MLP neurons of a small language model. Each row is named by its layer, matrix (gate and up: input weights) and neuron, and shows model dimensions 32-95. Each number is 128 + 32 x the weight over its row's rms, rounded and kept within 0 to 255. A neuron's up and down rows have the sign that makes its largest values positive.
Before each neuron's rows, "fires on" lists the tokens most often at its 100 highest values on Wikipedia text that the model never trained on; "fires in" lists the words (lower case) most often at its 100 highest values on Wikipedia text that the model never trained on.

fires on: " New", " of", " Pro", " pro", "uc"
fires in: "new", "of"
L8.gate527 [136 136 180 161 130  77 118 130 106 100 134 129 173 124 140  96 142  85  88  98  97 185 117 138 117  82  80 100  68 162 155 116 138 155 133 177  91  95 131 132  77 162 144 104 126 162 110  73 127 145  89 196 103  95 119 175 136 163  91  62 151 128  82 136]
L8.up527 [ 94 119 141 146 177 131 156 162 152 103 113 148 126  80 114 112 159 117 141 173 143  71 117 104 137 130 167  88  95 130 137 116 100 151  75  72 133 108 113 122 133 157 110 172  99 119 154  77  80 155  88 107 132 145  53 167 146 178 159  99 154 123  93 110]

fires on: " also", " no", "so", " so", "-y", " any"
fires in: "also", "no", "yard", "so", "any"
L3.gate507 [118 171 146 130 103 128 135 149 102  48 113 147 115 139 173  91  88  86 128 189 125 186 156 103 108 133 139 141  91  96 126 180 106 199 104 118 107 154 128 165  92 123 152 100  61 134 115 118  93 108 149 168 110  92 167  66 119  84 173 159 118  97 181 124]
L3.up507 [146 101 153 132 158 102 135 128  89  82 110 156  80 145 119 163 123  94 130 157 144 111  87 106 119 132 122 104 126 114  53 130 136 115 153 102 158  43 148 102 110 173 159  95 116 135 152 142 195  82 177 142  67 111 138 126 120  95 192 162 110 114  75 131]

fires on: " to", " would", "ight", "erg", "o"
fires in: "to", "would", "merged", "might"
L8.gate535 [154 148 123 145 116 134 102 140 116 141 165 187 114 130 124 116 138  45 174 122  72 168  53  87 140 154 116  99 109 105  91 163 145 151 123 173 146  60 107 167 110 125 115 107 177 178 128 127 108 160 110  66 147 150  97  92 145 124 148 213 129 102 131 131]
L8.up535 [ 93 141 153 140 125  93 186 109 100 158 110 182 135 142 156 131 173 165  83 158 159  84 163  84 158 111 109 124  89 164 109 106 114 110 106  85 145  83 130 159 125 101  77 145 102 112 152 149 128 104 107 149 173 128 124  76 134  89 133 159  54 158 175 192]

fires on: " football", " deb", " elect", " military", " investig", " expl"
fires in: "football", "military", "civil", "debris", "police"
L4.gate508 [161 137 158 152 168 147 142 137 151 122 151  68 143 133 150 173 129 190 149 109 107 129  90 169  99 117 129 139 141  88 158 132 132 153 139 184  67 152 120 145   6 137  82 119 138 109 161  78  87 143 107 162 135 174 165 122 226 151 141 100 180  84 181 165]
L4.up508 [119 159 139  96 122 124 180 191 127 106 166 108 145 130 150  94 178  99 159 142 148 174 157 165 133 169 134 157 135 161  89 133  95 107 173  50 124 123 124 140 102 140 119  85  93 180 161 172 119 171  47  81 110 143  78 102  71 140  94  56 147 160 109 163]

fires on: " to", " from", " year", " time", "ight"
fires in: "to", "from", "year", "time"
L4.gate279 [155  67  92 197 138 152 116 170 141 110 144 165 102 169 153 107 121 131 135 187 155  79 132 160 145 125  68 113 106 147 173 127 196 199 130 104 122  95  63 181 144 131 144  57 141 145 131 116  97 133 163 120 113 118 155 138 108 121 144 112  57 137 150 163]
L4.up279 [141  88  73 123 143  54 157  56 181 170 135 108 182 105 107 135 100 130 128 157 116 122 135  71  91 112 107 168 177 162 144 186 121  84  92  81 195  63 157 155 184 129 110 128 116 113 161 134 110 149 146 143 134 106 161 128 122  48 102 116 121 145 158 118]

fires on: " high", " High", " long", " War", " New", " low"
fires in: "high", "long", "war", "new", "highway", "low"
L4.gate62 [192  88 167 168 118 147  57 116 117 148 153 169 192 160 160 117 135  59 147  47 155 165 183 165 157 124 121 128  82 102 107 103 192 137 105 144 147 105 125  67 155 138 127 127 119 127 138  59 145 140 124  70 148 180 100 121 120  85 159 112 107  53 140 143]
L4.up62 [110 119 172 198 162 168  87 127 103 118 131 149 142 172 170 137 173  95 134 137 137 159 127 119 142 186 136 167  68 180  49 121 123 141 131  57 151 112 168  88 130  47 109 119 114 189 138 109 118 132 116 166 164 121 121 118  79  99  87 109 146 161  96 177]

fires on: " on", " On", "On"
fires in: "on"
L3.gate233 [133 118 105 123 118 145  96 154 208 116  93 185  98 130 153  80  71 168 118 146 165 131  79 151 152  90 104 123 122 160 224 114  78 115  85 165 146 157 142 144 115 100  94  86 179 139 108 151  87 133 115 165 154 105 156 157 119 101 138 148 144 141 170 189]
L3.up233 [193 124  91 140 107 116 113 105 166 110 161  99  52 138 151 159  97 145 111 233 161 146 131 117 152 131 136 127 151 171 119 160 125  74 109 183 121 104  80 118 119  66 141  53 146 146 157 149 156 106  91  87 162 102 108  96 153 119 110 142 115 118 115 147]

fires on: " as", "M", " Dec", " When", "hen", " As"
fires in: "as", "when", "dec", "decision", "asked"
L3.gate156 [ 69 114 151 163 126 179 149 150 141 169 176  95  88 165 104 139 108 114  35 168 139 138 116 107 119  58  76  88  95 140 142 132 156 124 136 153  86 177 152 125 145 104  54 165 136 114 152 126 118 156 108 137 166 121  94  96 165 164 103 142  94  80 112 116]
L3.up156 [137  67 158 167  87 100 124 180 106 128 158 140 113 189  92  67  89 156  82 104 180  94  56 153 164 156 118 114 114 110 137 110 140  75 164 143 157 138 146 128 151 103 109 132 153 109 104 146  42 159 149 129 112 133 126 110 139 146 169  96 155 117 177 154]

fires on: " after", " After", " that", "After", "pite", " in"
fires in: "after", "that", "despite", "in"
L6.gate538 [118 130 113 120  99 144 125  84 139 134 137 146 148  79 127 162 130 139 123 144 133  81  59 105  25  97 125 146 128 117 116 157  98 127  95  52 109 165 136 161  94  85 191 122 126 150 158 135 142 152 192  89 151 149  72 136 153 114 114 180 191 136 138 103]
L6.up538 [105  62 115  96 102 149  89 162 157 155 141 117 157 151 127 144  75 124  69 145  88 135 121 104 157 130 190 123 139 152 104 102 134 109 129 156 154 115 174 144 147 125 115 132  98  87 169  79 123 211 100 120 120 123 146 124 137 134 153 104 140 120  94 196]

fires on: " to", "In", " In"
fires in: "to", "in"
L4.gate478 [120 138 130 180  74 154 142 167 143 132  92 175  86 145 136 122 127 146 160 134 165  96 115  73 134 193 138  96 159 121  73 130 167 115 106 150 131 157 183 165  97  89 154 150 166 130 115 145  80 122 121 161 164 105 152 150 187 151 177 158 171 122 118  83]
L4.up478 [127  98  85 171 176 143  56 116  56 119 181 136 106 144 157 145 134 117  72 156 134 129 173 104 122 124 105 163  97 164 150 127 160 178 123 127  92 127 113 129 153 124 114 171 188 176 107  89 112 121  72 161 167 119 173 153 164  94 195 142 106 133 177 117]

fires on: " at", " near", " mat", "At", " At", " pot"
fires in: "at", "near", "nearby"
L4.gate159 [112 129 113  70 142 140 138 207  88 161 162 129 128 116 173 138 130 110 134 179 151 121 153 114 172 158 134 125 142 203 165 111 108 168  93 147 163 151 134 127 168 122  86 106 154 136 160 155 115  78 176 144  93 113 124 182 128 108  96 133 180 157  60  85]
L4.up159 [125 143 148 104 135 174 136 180 117 210 198 148 169 149 107 136 131 122 147 129 133 159 167 102 169 144 146 172 118 138 155 113  68 150 118 110 105  84 151 133 175 200 142 140 100 126 106 180 113 149  64 134 137 143 139  79 157  93 106 136  96 115 146 104]

fires on: " and", " but", " ar", "ure", "ach"
fires in: "and", "but", "pressure", "beach", "arms"
L6.gate316 [136  85  94 148 116 112  70 144 129  69 180 155 131 142 148  52  87 134  95 163 140 150  84 154 104 116 117  84  72  95 158 166 140 127 111 127  96 146 102 158 143 142 115  88 155 175  68 125 111 123 152 112 100 146  75 126 131 150  87 127  66 129 176 100]
L6.up316 [123 157 112 143 118  91 130  98 141 100 115 223 106 148  88  85 166 121 105 190 171 146 145 148 148 139 172 175 111 158 141  95  99  83 197 154 158 112 137 169 146 108 128  96 127  76 212 163 116 182 111  92 159  97 161 123 155 134 129 159 134  79 128 182]

fires on: " his"
fires in: "his"
L4.gate538 [100 164 113 249 112 126 129 160 122  90 122 171 109  90 103 152 145 160 140 129 124  94 140 134 103 134  99 139 158 171 128 151 166 140 102 101 171 177 227 112  73 133 136 137 102 134 171 114 160 109 106  94 124 150 167  97 197 122 111 160  99 156 163 152]
L4.up538 [142 142 146 227 100  89 103 147 144 133 131 133 107 130 121 129 118 174 121  95 121  57 140 181 118 118  84  93 118 136 128 155  97 161 131 127 119 137 147 108  99 161 171 131 135 162 220 122 154 132 120 104 152 138 137 100 128 146 108  93  82 179 150 169]

fires on: " January", " sec", " control", "-e", "-y", " end"
fires in: "january", "control", "secretary", "yard", "winning", "end"
L3.gate538 [122 135 123 142 140 128 112 140  41  97  61 101 151 128 118 134 173 109 142 120 151 137 121 139 145 151 130 153 105 147 106 124 111 134 131  75 110 102 128 147 146  68 107 160 132 128 127 134 112 179 102 147 117 193 174  98 177 138 105 139 151 123 152 153]
L3.up538 [ 68 176 126  75 178 136 151 189 148 131 108 109 130 203 161 140  85 140 167 100 126 134 138 150 106  89 168 114 176 176 106 186 155 140 165 146  97 164 138 106 144 147 131 116  94 111 176 131 149 139 127  87 139 155 139 130  27  41 160 125 186 147 101 125]

fires on: " in", " between", "ween"
fires in: "in", "between"
L6.gate73 [ 64 119 135 145 165 145  94 187 181 133 184 129 126 152 123 119 166 141 123 166 156 123 134  77 149 178  82  81 113 156 106 100  78  97  70  94 177 146 130 113 119  72 181 132 122 156 162  95 150 156 107 139 179 163 166 102 115 132 110  91 183  98 146 115]
L6.up73 [134 123  90 135  94 134  99 163 144 153 169 157 152 135 162  71 192 115 147 117 181 147  80  87 138  89  78 138  81 191  93  96 159 141  70 163 144  80 157  94 162 111 112 113 177  91 139 168 112 184 142 105 118  82  83 100 123 146 134 201  88  48 149 120]

fires on: " Roman", " German", " Russian", " British", " Soviet", "umb"
fires in: "german", "russian", "british", "soviet", "romania"
L4.gate29 [116 158 129 114  84 115 129 162 128 110 160 107 150 119 108  85 186 127  98  53  90 137 151 159 102 110 142 147  84 110 149 132 165 185 132 154 117 140 124 115 123  78 164  77 101 165 126 184 162 116 137  95  92 154  50  38 153  86 170  89 156 117 139 108]
L4.up29 [119 156 170 101 126 143 145 112 122  89 155 130 121 115 109 120 172 121  93 149 123 170  99 146 163 140 149 137 124 124 142 126 132 111  96 164 119 128 212 162 124  84 116 185 105 113  96 116  77  91 120 131 117 108 136 103  96 139 137 156 101 141 126  80]

fires on: " not", "ac", "av"
fires in: "not", "noted", "notes"
L6.gate135 [110 139 148 184  98 194 172 114 139  80 134 121  86 178 132 131 205 122 131 146  84 102  82 122 143  93  83 150 105 153 112 113 106 149 136 141 112 158 154 111 125 168 133 106 135 191 182  88 123 129 108  99 130 220 139  99 133  76 103 171 100 132 129 204]
L6.up135 [154 205 132 139 123 103  96 151 147 100 136  62 186 151 156 153 112 107 106 160 103 106  96 135 172 132 110 119 178 148 149 125 184 184  83  97 131 175  83 155 120 112  99 153 101 187 134 135 161  85 241 111 180 181 123 134 136 148 135 134 154  67 157 181]

fires on: " and", " Chinese", " Ukrain", " Italy", " Swed"
fires in: "and", "chinese", "ukraine", "italy", "sweden", "ukrainian"
L3.gate513 [ 93  93 155  91  99 127 143  88 152 182 170 101  92 173  55  98 119 131 124 162 125 169 146 105 130  99  89 173 140 159 145 137 110 167 111  97 123 129  67  84  87 134  93  58 155 169 118 102 149 129 147 123  69 162  81 134 144 103 138 144 117 139 118  89]
L3.up513 [123  89 116  79  67 172 105 121 122  95  58 137  97 103  72 125  67 118 143 168 116 119 123 120 185 142 171 175 134 129 166  94  69 122  94  93 152 134 144 152 165 139 134 142 156 104 118  99  69 119 160  78  96 134  98 138  81 119 170 142 108 131 151 149]

fires on: " his", "born", " young", "aj", "″N", " their"
fires in: "his", "born", "young", "n", "their"
L6.gate569 [ 77  68 176 172 201 143 169 114 125 108 163 154 141 175 145 177 199 160  80  98 170  88 176 123 187  99 173  99 136 116 137 135 102 160  79  65 143 159 170 131 132 106 156 112  93 136 172 100  96  95 100 157  61 125 154 128  70 100 125 174  92  86 124 113]
L6.up569 [124 161 111 127 161 143 106 117  99 204 118 104  82 203 164 153 130 179 139  76 128  61 187 158 164 155 131 128 102 186 114 129 143  86 147 177 180  80 151 176 118  76 150 159 129 104 139 134  89 144 162  84 139 142 139 116  68 135 175 132 100 162 149  95]

fires on: " being", " as", " to", " having", " is", " species"
fires in: "being", "as", "to", "having", "is"
L4.gate395 [ 99  94 127  88 119  53 165  85 138 159 107  69 156 113 121 161 130  95 126  84 117 132 110 169 122 109 178  90 111 152 144 132 122 113 126 191 152 171 129 145 134 117 129 145 171 136 141  57 135 112 103 107 127 128 171 145  76 113 106 208 108 113 127 114]
L4.up395 [189 161 101 184 142 150 149  70  73  62 105 145 131 127 118 156 127 179 146  94  89 136 139  73  69 146 125 151 141  69 120  99 150 105 138 118 174 139  88 167 141 132 143 149 111 130  95 115 158 142 111 116 178 178 105 124 160 159 155 132 120 108 110 114]

fires on: " in", " mass", " lost", " due", " on", " during"
fires in: "in", "lost", "during", "due", "mass", "on"
L4.gate446 [180 134 129 137 139  95 116 162 150 140 107 105 136 173 144 161 135 164 115 139 118  90 131 202 128 141 132 152 101  89 162 144  63 132 151 137  86  77 139 100 161  80  99 113 141  93  56 127 104 129 159 164 144 149 168 113  92  48 107 108 117 106 200 102]
L4.up446 [115 142  86  86  93  94 171 115 142  50  92 144 145  90 166 103 104 118  61 118 149 173 151 158  90 139 125 113  94 108  90 152 114 132 107 152  94 116 108 108 115 106 164  47 139  86 120 146 132 121 138 144 133  99 133 198 116 128 198 151  87 155 149 150]